{"d_model": 192, "init_std_qkv": 0.0394, "dataset": "wikipedia_en"}
MLP neurons of a small language model. Each row is named by its layer, matrix (gate and up: input weights; down: output weights) and neuron, and shows model dimensions 0-191. Each number is 128 + 24 x the weight over its row's rms, rounded and kept within 0 to 255. Numbers have three digits each. A neuron's up and down rows have the sign that makes its largest values positive.
After each neuron's rows, "fires on" lists the tokens most often at its 100 highest values on Wikipedia text that the model never trained on.

L4.gate462:116179119136158150106153101113103139130128162133081095147138151137172109136083176134119133109135121158146135123152125127124109121149110135100147124141133116154148118113135088079148135153146102146150093133158129119132131169136125154135111133120106120110130137146124105141130130151121134130152120116126184150155142119124090087132133125167146106116159154076134127083095117109124154142152126205141141128157142151142156109152181136113086104143152135089136139132135138053117135159133149125109149186149094135133141146140141143150159167154155113099181126157116112165139119130117130207
L4.up462:122122139123114107161083183130140115147120137127148168139137144093102141172105153185090146147118111124126149114170118138119121135153140113065138144163152129120141123108124106139118157147110088146168069106166115113153133115103158113113127162123171087104091149131129139138170138147138104114131087133112101129156144078106098107138107110139116130110169113146134137118132116110141175140143110103130123131115110156110110114098127134151119138149142107095129150123144113196174075135144141121153167145043109155139101147122127116125118111126084169106146133139152167102121114111139112148
L4.down462:139128128125127101123093122143155155116186138121101175159136144184116120113150143123115139134135102108120132143153146137157129163133109088126114065123123169137118100150106166139110114112131118121135127129098122124131115065141100121130157129105111122090093141105106106130145155135107116118159115116143105092126146121129115075132094154100144135112072130129154098123136132139134148125121097114160128098095145133141150102069123144140181155085117100184128126082146155146106173139161086152106129129149165134126101122176099134115172149120112162108092183094125123129160097148132100119
fires on: " in", ":", " to", " of"

L5.gate408:126135120126146115068173120118147150109128090136153139153130113141103099114128132101131114154119168146155121128133172116154103088109125101137144112150094104136132128114133124168084124142099150108151152115113124160127165104150109150121131108115119138076136139145093157120169090114138102101132117128164065145128120140120099106129110164139117114130121138112158114168125134108085148121160154116148088137160153115173118167182107103145100100140127156149147162115145130109120107135094086106086126100130128136104138094108159117124156108070158086130117159092133096122148111152163144057
L5.up408:112146147126097162129140112136130171156103102100159118117128101135141164095130137126120134140105169110124128127111086108163117133142154114149134112130135115145145110115127154118098108111103118120133111134175172167155166132129166094142110132145112105173119102147134116118115149127135144168160120128114077130128118145120149113113159104086108098108181132168151098158130168095077117125102073125137089128105119142177168110142121123116128152138172153136136109123174098132109089149133116100114097160142161087109125119081106192151153137138106121113163132163162155136148077103116132106
L5.down408:131122136092111145164129168123133117104133145111143143132143119083104110119142102135141111162074125149126130121154106107137118183109137140144126167099089125062121113112088127119151139121145104167115098121177108115112100160128104101145097097147109147125109125077120164102097105150082119145109107153109177165124143105129205131107120071112122140145147137130109129149122133151139120095162131091125139136120146135129126093123139154168143137134139113103114074130094139083149131146114178149135138128144129114144170153206124144090106132120121173095112102141145116121133113136127136134
fires on: ",", " time", " day", "s", " months", " because"

L7.gate33:131138100141130122178093124104122117146136159136122124112096152178130118119096121121145177131107102116112138125117119115164182175136101125101138089129091145125099152136144134130164141154177112118108088127115097137101131112141157101104124137133113106137085156081105103080148075146109082148141136177144110130128125152136129139099129116142107130182172150134093121098146140123149108124083133109131175147109156145179108091149113102130176135107082152124150143087119120108092133119103155144124135118100156110126134112100130149081156126090162140101109146159160124123116103158136108151
L7.up33:143129156125155093098149173089121145142101176063112141129112139135130145139111052137132130131129090136115120117088111111107130116186090123138152167134116113084107160092113181134130107130154117138158124116101083103089110125124167124124147128121082125145121092127111155087108086134107119136158121134144135109144146124116184149124147115140161110113125156157112080143114171102115124144105105095123145124140138094106122128140174129128178111108135131159128106127114168090072136104133100150092141125111140163112103144126125140126168154103146109145133138124120151119101096129124092095
L7.down33:105140160117120104140113178159149158137154153151084167149125143162109146165136103083120145108101125095082125105144137161139122126160119161125087158124146115141120105138127145115144118145111101101067082142138083107108088142138150133134148182142115106124087144124095122135130112178149082150107104092126136124134133136133124184126120113150140110119097113168127150102115117131088142132111132109161121150120083141140157124060162096133109169106113119146162122121113088097134132127094125111154126144141130127134127129106118156140120119148200140103123118122107144083162131159115101165
fires on: "ti", "aly", "mi", "di", "igi", "emi"

L4.gate491:123140119063117097142127097098103140130141123106119093147095164100155132153136095143124169125108126120120112131143116101134136097135109113113146145128161151103153135166104097131186138106167125135119152154129161124139191110146098148107113136114123128132131158122084122145133184174155156118121178132130165095128097075123134122175143134100111148146122103079115094158129094149117177112135102164123104096132077102120089156080097066126114132126124147100114131141135137134112147127137123127116156131143169093138129128111142141124099109117156196109126097133122106106130114112114103123
L4.up491:110141187107128112098138118156130118177120195102175124140123185118132111135090114170127123159147161179139130136156142125145155144105128100099123099105114153172162099165130127161134092088098157086117135123146114138132089139156139117189121150143141049125142123124128094110113131166126140126129131118140160149117151126151120121121153161114105117134153133123095105118126109115087142095117119127138122141115120138147148161149125107100151140142111099121139122095112176156097156116149154164117124089188137127120160118140085152078140151157130117099140134124138119107126132143112164153
L4.down491:154136097087131101128156130112135172197155129135135139098126144150115125107140106128141102173078163157144126092153105071163122134149140105109118119155157142130146130170137079115176127089172123129111110113115156166096157119147099104102113131119169161126110124128108139134116116140151130117095150080121131088091151092124141121154162114137110119141133081161136101150108125128112175135127083129108149113137114060108088129127149129124124121116161099132165165119121110112097143150158101118098183146120118105128105132144127167145170140109131155120154131122078149121142116118143116133
fires on: "'", " comp", " Comp"

L4.gate357:137159107120090123078146118073156155118128141118142150145130127122114134124154100124125087127121108163115145128105061144115127102100148148123134112166131112071094135113138139155102137113167104173163096110131129148100156141102141103131158116133095151153156125114092108102065116147146148097118140120127111115127097141136087123130143150127140139121062149096121119136097139124113112149183083144119125118113102174118129131129171123097083118137113161066148164130133124096129132151149126111164099153106116179161147117170131114094078155145132123135117127141107135099107109130123120091
L4.up357:136154132113143144128119137098132115139135115109175155136100084128134155129056135097151150105115096161132149139152168118177128092116161155165141171145160124089163126082106110117100157125100127151135123108118083132114060148158141143140138156139152144112089139094129127136146156109131157118109165109147112136104140145135133118150100133115130089148103139107139127151115126117150141129159096106129127122060139154100145091117138144112146174163145140147124180106108135127170155134112105120138101155102155129113184149084132151119108143156148140128105180086112109144122138105105101131
L4.down357:151114116128091112131117154084173197134160133148127181130118130136174131100131135112128161101129098108101146134089117145183079099125167098149136130117120107128116133161122173113114136104117187147135122160131098176112121094113130101150144108161143198095134110121122149112152110138150128152103133140185135104095112169113113149165144148094140143084118128132083133117094126140101158120132073098137121112178107121129120134134134113140135137105143143127087114146126179099140098137129109100113112156141150130168126119150133126117115139098122186129136129137087129141135154108131125147
fires on: ":", " s", " –", "ti", "lor", "-"

L4.gate232:104139129134171118146148088154134154134137146147146119158146172157116123144110114118111126119132091121113144120204137136143127105164118153138136115132124095154121144121148117156098122152138146130147134120103140108158128135097130140114082110143136165102132129080147125138135143127142146126138159142118147084135144167083105119104102116152135152114145169157111138131132166101150092188178091088108088106163148165122142128109161149078102132117113122143124100123101100093145122123147117106171118169095124162127170140151168107100145118121171135135098174164105152088136136110110084173
L4.up232:108130116124149134112128140091115114149080168132167120134096132133110104097107149082113118145120121069160120149126141175131137136140161116109130091115142143116139139127098140125146145149147089147142106193115156108105089151153140114135131153164105192112104134124174136071088120158116132103134163125168096139091075134085080108140122145133112141102113157130121139122128104147130133163119130117148112134152065120123195090123133164155090097131128143108126112100125112114133128140134139165089115130099140148132131138168136121098109089138145140130133110114172126093113149150112172125
L4.down232:137136123145118125141081121097098112118130147176136147117099123097123115148130091146107101121126099092127144095140095135144103077147115135163134136167100096090127098168163137153131170082149133134114128121127086141125119122126089147124150144101144136111121119093183110077191145123139131147169198136123132162090154145130127135144102139149143158120141127142121150146121140098171138089144159149113145157132148126136160106103138126133156130141133154098124106185129106147093155152140072088170157088109140150144115099097136133110128124095125140114160152117129122107153102131113082116
fires on: ":", "g", "ti", "ici"

L4.gate252:089124134123146142144148119119118108143113092144114123092134173149098151133158112161090157133169125147164127114074142132142137109120147146118152124148108179096162116171124132132117130095135078086141094136127178129092139143117113156136106132214127089119118139139141177125095123115150139113119164134105144141138113138160127131159140177136127177181120110134115097141148122127127166183117122128110130140155133124139107123133136176111114111139127111140098116118110124123129116094102151133087097149150111106149116134105149166151129163108116112150109093087114113147108118092163070081
L4.up252:105160145137164106117102123091129150131135186123116152149117175152143148111129148136134177125095132117127125146165111135138121115150096147140115080138126136093162100179095121173139134131110173119099152133126121114150159099089130153115124096105140119127108101133147156118143147128143115106181146132114157114132115122152163131147138108121128134113126130146142120138104184107131133121123084152143172135116117102147106125184126154147130135184125146118098112158115119140068133121142171152098140127140136128156126105109130110069064102146110073171104111085114159137109093144094155098
L4.down252:125125145180129164110155144115093130154137122144164143142098153179133128144143119131131121159150144148102133097146108123089096129108150135097125170122097134111127132129100135109161136131177122073170096140110138148125143083156081174155151135138092086123147116103183161153110095114139102097115137097142114164112110138159116148151136163134124144125088086167108114114146089117143172149137140138116107146103124133117175121141112136123161113089113095170175108125156128124130123131111123098122088125159149124120143138132094176129152137144098128134090088128159090140145126101159091151
fires on: "s", "ers", "es", "ies", "ings"

L7.gate189:130141101091110129145180123111121098151085146158111159126122102160153157102106103146143135101157133138126159097161123116099131108122122107136129112118124138162120125136150143142110152108159103124078117163133108102147153139126135148124141078142156132144164188113115156136151115084132116143114119108126174139168154082137138119128117177098144155110148160160136089108125138112150179084111109155143115142153107113131121137101102115151104171112113124069105096111159099149117112149152156136094130181147133102098153085129120102164152164090181135125127127126112116134170099152155115128
L7.up189:090127108106099123160178141125196144125153139128139118110151087131170118168170142164136140171110136097143128180123110126150175150131109120151155087127137131134139084133162130076127149118134143162111108137126075110125168167140114119133115094146180122136133175156109117145130126090084122102091131089120131142136154154148112145148092134136106187114127144116145109133122125107111122113117152136151122169149127126164071147136103132145077164102143144120130112148167115159166123125135161133098125155121122101075131112129111132140091135119130150110140138154122086108126141096137153145
L7.down189:123168111128139118143080114113168139158152157150120073099128086163107117119130120139129089117107104144132135128165159130113139218126122101138109140144098162130187115123119145136094146142089140145120122143153147057130142115110111139115132104110093116104107090142162121117099094173138131150134120140144096169105103111162125125123144175123149115141111116138121182133151151178138153149134136111113135123083106163148140149102110131149153148134133138111178123138120168128179177135109124104144167092121112139127125118125123142130095131096150122159162132135105136099133084130154154131
fires on: " 2", " 1", " 3", " –", ",", " 4"

L4.gate478:128110118120028099138093138112089142144142116137174112116148088146147155155103093123111139113178149129144121151143098131096092107131134106134140119154124114129116158119144101131103102104149098117154145134166141108109161141117135173137082114136099129117101142126150155110146114111094143110089141100102154133071137138154105118120135154154156143149102148109130064134125130151155092112114146135130125124112168143110097148087125106126098098128100128140126125138166136127144113124143181088162126196108138116109146148117132113148134121123157133127102133184127084113103082150120095154
L4.up478:169159134188103121105156130118155134113113126127076125097135138137207151138140149129144143114088095110074169117159111132152132083104124137103122133097158130091141128107105149138111156156179110153116121152132125114122110133136164113118131144105090138116120146117136124127110111119120151149140139097147115130095110096078146167128135168103122103124157121127138124119103131148158163152141131104177177128111105139135165147070151097108132132197118151123151148144123140138076095135157142123142128134120147155148157134089143122110093127122120183132129119138111114167119101156113130181
L4.down478:105117103111099124189104146103194156107139070142137099111139131147146121130106134151125095108152136116146081127155104104154121140106123145156124161134142129098132133111165107134121159133125121112112125131094152160107150126090171107136119145119127113157086163086152136119127107113129139132116148133176180122094114102131117142139133173123099154114118118136120103149080137111068096141110146111149115148107137155128131121099168118117136086111171115173124147087137097110122084158131149115105138176108079080150128171143137160113141132095143141147126096157150125155145096145106145153
fires on: "\n", " s", ":", " commun", " commonly"

L4.gate374:126079126122132147116077117149104133116121152120092122179077173110153110152142157122154110131090128140144139148145117139137135130176150139067147140134124119122144117163139142117138129163120125113106107176156125082113083121143104143079107121092118133171151148159118110144100116107093122155134115129142148115162129174139120113118120119154127155147146088128105135152107136154100104120098116141107145144113108095146129128098128106095115153128166177130135128101138142117129129151166154113128095120117123112154116125121184101132169136104156129150085093104170113081101134169131178193
L4.up374:088102131128156140139147089123131116080117144099108146115126146100119139135133155105088143119089148141139157140128181106152172146131113140163153119099119123106081134135111131108138196123092152166145117139149137122137150123096114133158098149154178127123112116093153129169161137090064121115101146145097141086132137168126121129150115098180156121151167122102156101108112117101090148124086117162112134150136099170156121149108109133118154064087121128125107105119135094117156094088116155105154120134156113133127121130147072122119125118112111150120117147142149124144104095138119085126
L4.down374:093141149145130110130100091134127139127109123139148147164126107158125158134134131100141132112100115103164102133122165126125161151110088151114149096099114157115103140131129139138110119110139132153187153154098139121124160145096070146119162106141137098098109093182165122175128144164126087096099109161114129130103131169123102112154117105121171150115149139095135115101076151169164171114116163167100136184163138143105137088150114098131118115179103142141166126114122121099117076140120149150114114153147101129108131145147120136104116108132101141135121150113147130168130110156187105109
fires on: "-", " to", " di", " and", "–", " of"

L7.gate414:125147139150151106094127145123084123101183102147115144121130144139104128127102077120104112106096135100096135150105143148137118117094151155165151161189106091139117130132185147149143149148089181141128149071154086124137106114116137149098102155150171155135107137124170113156118147110102130092125162142109115109134162141108138145182143117149109154130095120121138160152102114123141123142112121129125155139093158117153167136123116081159147120116167112120115135083109146138099119111122121121111185126118144113109152098145098104137121131130115139120192096124114080163106142171124159136
L7.up414:117164134166150109169151142145100154183134140127137112194127141117104136106124134133140104117094134125147123156110090164096159086110108154114111088125160139141114139150117118149102134145102127158135146140115089124152082162174080181105134177126100084151165147097152107106156134111125135125121089125111146111104143159135115098164095152150122145157124122160138129107075082103123110128154170155104144114134150175147097123134115114130136102137125172093154143128128128138143116089115106132150126083135083110131112089111104144121139145121107135102144125119124156142144179140093108144
L7.down414:096121157144103134124119097168136110166120132117136129125085122075085113129140117120127132103204099111141091136105194140138138123142122143106109160158115143096100157109153117146141141148107127161101109129132162145119093074137097120165157119107085128134130119131115130151124123111149125123125172129118139161130129116120160117113171167156130119136162148076156140118122146113165127124106153156126119119119176112168128116127115109160105127167158099117115166171123169138166136159098072111117169089139131106158167110138093127111155109137128114130126153105129124085110166108097091140
fires on: " de", " \"", " out", "-", " en"

L5.gate75:138119086113162094146105117165112173115090131135109118133139120145142151140166125086176110128149080159146146138152118107086101084092097131155163128145131101136128129113146106104141139126122105131123155147149139117113111109164137105108197133116157138139125082088135098115116107133160109159110121123128136174108132095142157107109137148109092084131109137139147126110156134103121122140140137132159154149153166097135180157096133120101160118130096147151114115094168085113117150131112137166157074144109134124149151076104159133113121126148202134114142081101123147144112145141111110126
L5.up75:113129099122115138152108141147117147126095137113160116130148147092113141120103143130083110123122142094120138135103113138082182100123140151107082125153155132148159103145186121103138157103109138128125103142125108139111127107151138132150138167195176105083141146114160132144152172141131089117159140119126084152142152105150151171136111150147074128126183146132143126097126146137126148147123108058135125089085165094131125156127121082161105120147132143149115119166134145137119152133139098147113095085096110121122169104118079115180149135112155160132126150106129121097145129157121108134
L5.down75:142126125124154112117148113116150113118118158150078136149145119155118065087139132146133116138089142129125153161159122130140140149144109157096123090113125122129144086102146134114092139168117055122141134125155186139147122107125149084152104100146120180120106133141160161125094095123125106129152109118116141081139107100117159106095097115142133137093103131124121114138137165153130130117152146160125158125128146170196114109152130153117105122113137165103141127128132139172101110105150150101142171108181157127116104131168148129081096076161104122177122149144100126162142147157135110127
fires on: ",", "\n ", " 3", " last", " were"

L5.gate179:125114148085108094110091138107098118121127177151121118083140130142137092128110110122171133118158110134157149121071179101123113115165104114163108121100113160125128161084091124130169091129136137166113109115129122148118121086111125124113153097122134146105110112132139156136141139133151099186131090136140091108139122155103129110143164153135149159132130169136114105176140166104151080099070122109103125143132151168109153168126108120115140121145123138178138132088120140145149123096087097142117133123167135127138150141161163141116104123153096104137129174092092098148143153084141103123
L5.up179:074110170126118120108128146123122114153158177174135104114162131107138120157149117156159167147176138150150152125087105127113102123100123106127112122105111119152122096083109126128154128109090133129120135062130126125132141175104125112163126099147147157131160136150125138181147160157101084157084128124142155103106154124111117151131136142145142094151108150123117131155103099101095133101054201146122119137136145166089156112135103097112147147131147155146161138128129172160143137100119106116161110107121146132124113143136156127128074109155116124099132157150148119089099131134143135110
L5.down179:131119154122164114169121108090135122102163118138160170146174158134125101147097158118145147148118123110146119139135109113135128136128159152150088120061126102164141171055071150152153147120108105135144115124140111083119102088126164121142119124127112138149126122122140128131099120135102107137126149138136121142116155144142119094107123148128132143121183146101133100152055134171135111098122101107095133085163099137164184089109128104144159149123098153155193123098138136142096116128112100095135127119142152121139097123093121154137107131118122136127095168106121091132127166110120130158
fires on: ";", " |", "s", "."

L4.gate30:188127114092120174142074119163107103132081187124102117152124131139121160137140123157157161144133080121124106168101109100146172157139083108121137136111151143139141147103129088126140158126124113143157109125120179155100083132086121130112137110107111166119146129177132110121092141133139139153163167136116139138146096137124174085114157143146140157143168175134138161141104136128124139128089129158130137128073143164161153159115139175136129124123118154141140174129150129158131109174141172150133129121118171109126118141135137121123147090146126132122104146165145096144107162146148139131
L4.up30:121144087104116161148108080123132129128139101118073098141101178155144097104113128132127145110124131127135099119140132106111138163146133133115085145111106138109169121134124160137148134125159153172106165128147124124152125140185098120148142118123101110144117108119112112118133144117131154111097191124126084141179128171135106134126146094102087154158121119110080115117158106121146092125074169127106129137116104165141149117154158126138108116148117124137174127183127110124152164108136165123097118128148150109122168119152152094122110141105135108164140075167150079103135117100136148064
L4.down30:146134125120128093143118127151134105165095156180149114121124104173137121082145143149159141143117108176123124101100126139101116107153138128132136118115136181125127111154139090130138122107174136125124118109156130129134146197100140113121135115125129144131149148122156153124126100112137110160176109156151121134147131142138144153140161157161139158206126159119106147119108139171108109090080144100095149116142116140165150147103135159125104128149133121143124176118157112149152146121126170181176113123129137064127134146151116123136107069110146136162075145116140098119128171075148110124
fires on: " |", "g", "10", ";", "ept", "c"

L5.gate435:129137117132152113169145084098142165149106098116180085105149118139129134162153149129122105113119156134098107139086180109121118123184146137135132098123069111135159151123143142123111102124149126129155113087119121127130132142123091174112114142145159128180123110127110180126116089097129107112102135127156110136132122176151091137147129137139100158149136146153148097098129132137164139120136125126096141124193112168156157135144129072144139133097093153138154180144145109125093145137161146093143136119137155127093111146081139106112162150118133122121091078107135085111155147098103143103
L5.up435:100148155156127121139126120135154137119125133133154090111121102184119160144105089161096129127099138074116133163105141093133143077147144122170104150116117105140103170133103096121134131108148121167124116160157116144097139129148103149113118134147122188139114155150152142124115075138076105113139123110171115107129118116157138116124104062125132113160149134141128136139087075114105114111122159105139123119141075138149158091126141125129160166071143128113109153124139128108116173094145153119104174126119117160126110140145112106141099130137128134122092166164113084166170142159134121172
L5.down435:126140142130144127157132136119147145100118138117139149143134117136117121095117199083113127124118085141124104118152182152114121107164161094140120110144136098102048098130136094090132142169147117181141126077084154135165141155128184121131131137120176111126139141129142124109168124141106158119158132121120161128103117143111153135173130138132140128105144136125130096119156073077149143070109107134112127093124156141138128098145127096150117085103153108117137145090142154141147089133143098077142162135141154123156122149157134106115110142097124135150114077116123105121163102129127094144
fires on: "-", " \"", " United", " after", "ti", "di"

L5.gate27:110151148122126158105199117137134131121142122132101101129143158148140100122140116167124133171098126134113098150134113130126116099160108089122124100174114117095122069169082117111113125104118131126147154148166139147132165131120137110150119137151105118139123155148177109094149095129108134095163143089120137134087117138129164120156177129141121107159153144120149103088118142130124116137095147109075089170137144113150142170120098124110165125074090115141109150124122136129147140167120122166169155147110136111143112135111070149088115151146087090100104115119123171140146105154166113103
L5.up27:143100092118142162087165144138118153127131131127144133137120139124107128114120119149139162138155158130142122094131138139151117121126141109133071154121153160098132143121119142120165091139154115111111104176152100106110138130120139141141097169135129168111158115133151158126137099172109133114116189112147103139107123104141169135132059145152132142129150137131102133043122134055151141167116083134139092127166149131112173126126124112082088121123144100138124130169061129132114130132127086149135142166089121139107082106139125145122167166126155156133090130131140147114155141145124115150
L5.down27:106175122121178138120113140133172125136089151108157093092139115152121122130127136088105097149096106155158128112133124124162169239111144137151122098092155110181116123150125129124145118137137113135144141135091138126157118117127139070143120142080142117148120132119133135158115126118152142139136136131114156113141154106090082119104157119148118128153121119116153127139152113114127130116179128137168120096073147106140121127126186133145129132143134160149102155112132123141121174155113158114118139085117124174080135130094136143146141135134106091118137146118091130171130124125062108088
fires on: "'", " which", " currently", "-", "’", " when"

L4.gate181:136095120131119129121109124123134131135128097152117165088136092133136111088075140128174138149150155116139125087118109143132116085114143118128120093143116096169109110149156126154112169124113136136192107142126143137085146168148138135126131193094153113158124096138072132124120171156092128155119122084158150128147179103158121118096148112076111112162108139153141143167155075134120124129137136125149124092145094125116151108135089147120160141138150112106088099092151098100142143148141120116065114107129163153146151104110096125124133121134180113151148113122134174134127148161132136128
L4.up181:121137131124124124158123107109107143098130109125168115147114125106107124129093148114124132116104120096133122119158122088188155130134166121141128085120088124105129114149122110123134089062134142109138131139118091137109120145178109150094090168155142114125118169145140160125141098069119124145107161124177136138128070143130161134141129074123146163135125100130135125150089150120140100143108116101092189145106105080171082107155126173124185120114141113150143136142134084147157124149138132129128126108142150134158118135155120140100088137115138123122097129093165121134134177120078088139
L4.down181:082140142120144113080129161099151105136097124127161146143104128125129125090125142165111125121153173109148098131155147174142149094095106115135138164112159149114144175103109124186123135145123149139121105083098103103167135156096137123124159102127142116113131106095124117053135137115141078130109112158107083079148117115086139152102117154162143149144102125094072152088162146112136121120155137124135114143069141112148139147132115104140113147152136146110136108104108144125130137119177093119119126136156118126156140115092134097135138076125146154158113135152091112140099109080118128098
fires on: "ed", "ted", "s", "d", "ing"

L5.gate289:120104124131140113140136139164140127165127090154112118134140073129134180138109126139134145108117144112100111111126089138130114105131099130138160084117140102131148126131118135140119103153129094130141176157116132153117084100116102174140115147160126120141131109160128097148120095137140126175101139137141138039150151096143124129095143112112130139115121096120162132118120156093138081107143111118168144124119081136117154081149148168161171109126119112119158134101101160121124124161142132103083114172071130094119136206053133122120127115102102113147112126134155143147112137124092124118
L5.up289:113095155138102113158107157121157124146101104136127100147131101128132129144118130109115131071129142091118103160096092117158148136093126122139146143156126118115108125105105150141125153127130114140146178161121156137111113113157094156124132184156103162136077108112138150102157146118131108131115086133069136121130117138144134125100126117120135137150139147150115159142134136145105103162124135092143185142163114130106095130136125143097150148116194100087091119095097176135113127093145134093155152195141119139167135187142123164145145149116147113116085143134162085168149118102165142150
L5.down289:166134140167111119174102115142133085107129122114115102123123201150110120090144142102079148146117136150117171134118130135121124189114144110130125127192128115165094160101128142159102099108131152132095174143135150111137132139130112136115128135097152133121139110110165085132120128158090159124100120152153161137096116150100120171170158162101112166096106130115118131118120162156153137102115145108113130081133126099116125168121150110133142123130146121129128119163155109195103108149089123114164128181168141154131139149142167088148132108135124147177125086144143127097131142141151132138
fires on: "es", "ed", "os", "s", " be"

L5.gate212:087135153097156118108113107163155136141104109103121125155102149120130129109113127140134107156100141110104147138187147171089137158164064154116122132144110126150146107135164083103127157158122131117142122124186138147145097137130084115124165093118135168124091122131128146084134100099163088104135135170129135156121092135106117109117174133097177122133148132110133141104115124127149128160136163137101119135138140112085138067132128157124157133133167162134119150120163141122084095130111109129127143135101132145154105114171186112132178106130111096113173148130134127142130103124083126089
L5.up212:128168116118109135132156162150131138158149132132081138157145115181121129153152145100158165188114151173130184100096129082121080125133134109099134132169136127148147141120162167056126138117119113098117101121140075154140134118139100113179148141115089098111150133157147140173122154079132114144138125139155125134172106128152144123123144106129140127159109135138126174123123111110124126134114129153109144127146139145116120124132165163143125130103106089135144131134159077160152138106121134092119122152145113152119107118166112116085191110166145097144139097181134137140093148123122106131
L5.down212:127093102151096156124124116099128071107157181151132136127121131145125064123161127096139140144152118124116110126152168112136061155101113130154143085123107121107112117119116158106110141136125120093083082153151104148164133129148099077150157169139093133129154092130087113124091139127131134153126129115135130112088141122107129086090103145082118126080141163114141117098138141122126115079093102111117123136076089172139112110117114144105134106155113085117160100144109107169124131146130109094119124128123085120136126101143116095163143112137156115165135159127094118129105119157116165130
fires on: " of", " |", " in", "r"

L7.gate382:095143138125160119133146144120105107117111132104135125136157117154132118137126123108137184141113120147167154163095102110115104074139126161097119128123159121129162101151139141130184109123093130113151144136137096133121152107121118118109109113181122128180137107152122097140156165175137112103161151153147115131085104124103142113125095178119122114114154124136142096135147109167131132138127094138100088159121165121128117132141152101112085103089081137083116132118118169090083130161149152131097122071154115143135059107162123136110099161136161080099126164133137128142101086151120124134
L7.up382:099147144130129170118186118130071121091138112138128109150141132143115076125134134096156141076127142116113086154096153119101117152120136123132091132137137122132100122150095149100168093108081133063133140145088108140100164173119116147100144110148102168145115151143133109138172129118110158098118132126109176140125140148116138122141063159151142105086113098144141069079194158143149122125168074115096147104134152083124127129135152112130134137128116135121133078129139138104128143145134119118098133138136118141132132156128125149076084104103101110112112135126130128121135109132144150114
L7.down382:120110132107133133116123139100138139149090122078094097141176118127166080153132080113156110073130125146112121104110145153114118160152149105144151174114147105176108139133135145126135110140101130133122113139079094183147083169138115085149136151170080139136113101156063126106117148139152125116129141123091100149115120131138130148130133098124128104121145202160135096113114098137170136164154126145104062113188125122107102160134117125124155138123090131127135163128138150151104139132141111131125134142142097145119117165142130116115127160139156099140166140131149137135084160149136132110
fires on: " at", "-", " At"

L5.gate125:113135124096138095130152153098130109137151164164137152138151143122096055133131084143103192141136118166101089090124132129116128123082155145074172123133109099081130132168101128095121127108157123080149115135113144140159074140147132131102124127112168126136096142156138156134155154124131131156091162122179124117135138147130124137100102124141111154164140150169112159131101134086110167105120149099114161121109129105129131110143129159128105109174109106117124114129125174083126118114089125141161096118146155179105135119146144128126115153158116105141126121090136141084138133151169116114
L5.up125:117138115138097121127127125129169149114112185129143144111203149119128107122107118109119098159154114131108145146107082197095141123113138133107099111149134114095182098131085122147146125103177139115087123136123137133096097153138121130135130129128140097124104121097122099136141162100104197099184162117134104131107150118096120119166149147128131144136114133158129143122155110133147150134104103116132144122140141114120074118097074133143149124104117143151149102122109123131155151090101137095102089130124146142140102140139085096084070131172100102138124100123169117155135085133110130099
L5.down125:146060193136108140148158127134123143117109130167154141147167110100141098129090101141125153136149126137137115126115150152113156139089112179121088156146167124121161107131117174129128118145163098131121152123093076180170150132090090167127113152086136144185112088127146108154119103116123106132150123150077084112148101088096140156159140130133139120128117094144136130113116125074090123136156094121086143131128133108095102107110141138157132134124149106140107103111155131111111110138135151146125103134139146166124110132134155135121145180128140111129176116120150082107101151126142152116
fires on: "s", " people", " those", "ies"

L7.gate430:150163090160087138139152093160157131154126132132109116130130170117144131144105103176132135164156136098158099137168080095097149103138092111177130132122099120120108122149106106103158156168127159134183164140114100122130156127106084131110110083127135143126084148124099130117094193147144111120139109122107158094171135093117101146130137116143125155118093103102149152138125112147133138141099109182147119121100112132148162124107104080136111110103122112100119160104161151132098165105115150112122146196148099141118138122114134102153077165119128124108110114115101146140113122116129122112
L7.up430:123136152186110130090148121125125127176134099130093173146129164122126131127123107082138148144110100144098148098134129122157122090149098115128092069107096155134126097186138146114136162142141127131125144106136100135081124152112067137084111104104110135094132134106083106147110118086127122106090132091114110105089081119123141173151089131173098175126122105118126135113171117097089130099081122139109145159125147134102138120113119114137135145097120145128157109142111108154131096143153125167113148125134159128160121107147143119127121139128155131126124165100092144090151131069108145159
L7.down430:154100154132119140092162117164124136093096165154098128151133130154135116128184090087146110130137147129125152084101152137127174165214127139115152141137146127137161138110139148108137170152080133151123151159123122126123131071157108153134142136159120117098109119151119126114150176116168123139149096117115117091132103106099086159142173158158117151113137117095142151107166137143089136109164119172153144141126129104166138113165138118105101109098131097128109135135147082106116148153132155137106104112129092134135140130108170112104095112110123109132120169071117108115129105135101133113
fires on: " a", " comp", " Comp", ":"